python train.py --n_layer=9 --d_model=384 --n_head=6 --n_kv_head=6 --head_dim=64 --d_mlp=1920 --vocab_size=8192 --activation="swiglu" --norm="rmsnorm" --norm_place="pre" --norm_eps=1e-05 --positions="rope" --rope_base=10000.0 --rope_fraction=1.0 --qk_norm=false --attn_scale=0.125 --bias="none" --tie_embeddings=false --parallel_block=false --init="normal" --init_std_qkv=0.021 --init_std_o=0.00495 --init_std_up=0.021 --init_std_down=0.00495 --optimizer="muon" --lr=0.0156 --lr_mult_o=1.21 --beta1=0.95 --lr_head=0.00515 --grad_clip=2.0 --warmup_steps=200 --schedule="wsd" --decay_fraction=0.688 --decay_shape="linear" --final_lr_fraction=0.0 --batch_tokens=131072 --seq_len=1024 --doc_mask=false --train_tokens=708900000 --steps=5409 --dataset="wikipedia_en"
MLP neurons of a small language model. Each row is named by its layer, matrix (gate and up: input weights; down: output weights) and neuron, and shows model dimensions 0-127. Each number is 500 + 25 x the weight over its row's rms, rounded and kept within 0 to 999. Numbers have three digits each. A neuron's up and down rows have the sign that makes its largest values positive.
After each neuron's rows is what it responds to, as a language model described it from the Wikipedia text at the highest values.

L5.gate326:501507449528504522527482494489476499488501505514476517485535499474503504531481486475516523544506498508469527554479497469477547508483456526518517525532482503509501517523505463477449492456459502470507512475490532552492514492483538519463478477503480505499485501493501475474517478511540564480539523499547510475543477554495528506469496515488488504499513498541473507555477486511514462541488
L5.up326:501516489544498482516465501505566496554546480459479500531548522510506517468489514489472492496500487470470497483470505510529490468506487473497428524534482459572502474483493482532487521495480480529506496529486516485511553459514473507455516479459511518495499546547514501517466521513526493539474519530491537494504508515521530477538485527533491509472523520512474505507515531468481499532530
L5.down326:533481551480530456507519477511521488513487481451487494486519481502499483570525522501518497476508565532484505480533483513498451514457515477481514506521464503489514507492490476510511495552521486501469511481511450479474500484534466501514520522495515480488560496471511495542506486476507473494470519459517521472447483456476448541494513503496531496516471508540467516423518518462498551527512
Responds to: Plural suffixes and the next word after counted or plural nouns: albums, pieces of, houses were, games in, one of the most.

L4.gate185:531475511453480475503500484493510504528493474446525517512507466515491534484496485529538519505495559549528509541502493485530506518519507559500533502499509544535512527496520475495509477501455505518519510535511487561485492525473527494491509522474469468497484504523506514513497528459460541563490506493485485469516507538477532482510499515515481433467492540491485514494568516503507513478454
L4.up185:521502511500488485508500469511475498476519496519567487496524509484534532490512594495506469547526541492493503508500471505486478523483483519520499491522488532524511479476471469525533485485468512555503492516498490527488567526489503530535493469499452501483522492451500497486514522490524461514492487493492493478498442521519492513494538514495485482431526486452487550532502495480490541502454
L4.down185:520475459464484541479495563460507485486526502498471481473495489516517497501453490453534525519483572517464500520504507557495478508464504527512506515504493505480547511489487472500493461504510449500485487521494489453503502505463509545554483432495513467503516520433491488515448507499524537537475496458500484485494458539475499503470536489503504530492492518471501511530527523461507552510451
Responds to: Tokens opening a description of a just-named entity: relative which after a comma, or is/was/are following a subject ("Black Mirror, which", "The play is").

L5.gate1460:485456486480517508431520563500549534503474527504504520512505470501500511481513493475502473509469560466525500485491538495427527546473504508499528515548497501479479501497495475485555540504491500530490513456483456528492481511478522529516487467496506464511520518468516497474444503434508538491508496493510517481546552464485510498521520525504492474484494518480500525494473496463524522499469
L5.up1460:476492512483510467504489524515488501513479510461513472482485521490494488554557482495541513515527544490549451492506449477450510501530520481516480485492524520535510472523508493467511487506516480509527492487487545495485530521508485472508472518509504505480531523476481543479506512496515475521466506516470500508496502511527481487516484506532546484453479485524508552483486488465523545495481
L5.down1460:485464502491521488510473546528502516489504495520458482446466500524501539519498486476483501480455485505538458517455455506512478500520513505459490536553513516520492478528458465512506499515503510519538548487504549466531536529464465497533505476512525500513492486490527538481525470477484508526461515479531555500512501540499539478513502503500527522514475475520462522512497469518473527515479
Responds to: Function words just after a sentence start or subject that carry the clause forward, such as in, which, to, may, was, is.

L4.gate1623:490519468493452512498467512482522523537498517458466563503480482500499495489531514506503498493515512486517526513493488504458563528498472463506499503496523478527438551470523505524473478513466486502523490510483503508527504506513463526508464483503466537487481496520517462500526458539463528460510521499469494494549523526530473454526502488467506492518491548468478481513465490499489470536497
L4.up1623:494519556473488531508468545472453488503516516493523471504503507544490489499497505508480480487509545508472483506463464529518477508480480463484485528467436514490408513485482516502519474511495479504507478501487460492515460491544449487480531522486511509467512498532463532492499478519478460452470475484464457468492508513534490498509498519511463521511490486461517514538484536507501532530480
L4.down1623:508486451543531456532505464474494505511532516538534478515491490519528522500480498462571474489471547511474506510466535491485528530488496473509486522548514475497468486469495514551481521502455482496535501504442487485440500523468508494514495467477515514505531512515463490515481466441590523518458479493483484513493499462516524481475504461520477508513500474479472486515473481479490521490470
Responds to: Plural endings on count nouns, mostly a split-off -s, also -es or -ers, as in railfans, extras, tusks, performers.

L2.gate1307:499466531491499518480471496495536444518534528509516517510475467475519493507509483491530485502504464522544539496497492425494487535495534494461496459532481444496504524513496503457513559504489482494512486470509467509493506514482454482493507520530472492490484460515502479469505468492513498460490552537519487483490533457465504534513519489559472479523528492497453531509524455529486508523518
L2.up1307:485497527513543495494499487510504469470507465515519483564482496519443507491508489524485467496547494511540508510479498513499518537506550559471519507593505536465553473537505518479504520520513505491543487509496517506529490472547539524522498474550536504493471492509462538537485476513535490489499515526519518490498507498466532507512512486559486505524512480484494520480509509453489511467457
L2.down1307:492494526565449462483515496480481454496535490499457492489492462520545465495462481517506475472525538474489520495487487484533495532505476512546491545492458468477520503504511499476457510475459482474444466480502529546484489515512507475527494511496472460532481485501545501505484486471471468482467513498541493436471491483500478491485534536472514458487527490512524521498495488486501533499541
Responds to: Hyphens and inner word pieces that continue a compound or split word, such as well-known, self-proclaimed, unprecedented, and middle digits of numbers (1,000; 2009–10); weaker on "to" after unable or first.

L2.gate1387:470511514471515488474497526466495469497498464525522513493564518503528502496509535544464469498513524497534493532521518515448528490489504479477498538563542486532509496519510459549485525503485533472519455485532518511526457444503507514521515502489485468451527509482486536524463516521537506500477510472563499501492486500528487485516515507536506520550504472471507455534516492473509466493517
L2.up1387:475489506450498483505545496504491529479518471487534497530548483517519515489478501522528473482498471511497456500485468492435508556497436544501465507524500492479486503501522506508521479486502498539508545507508513472466475469463506492529449483479482528491505453493513503531469495498499516540538480520524490474516510511501502468481519476551523523527551506481501474525499500493554524485472
L2.down1387:496460468492496493467489499489535472460493519531484525520506514499495483472545470505492460483516523470484506501481524501516522494516534460532512543558460513519514531528519458471512493510514504497496498471505523491519465523480518506460509513517486453464499542511484452501489489508554466476513544500472502481502463483495515482516517522487475538521505526469506492508501507501498468470514
Responds to: The word "in" (or "In"), mostly after past-participle verbs (released in, held in, born in, scored in) or starting sentences, often before dates; sometimes as the word-initial piece "In".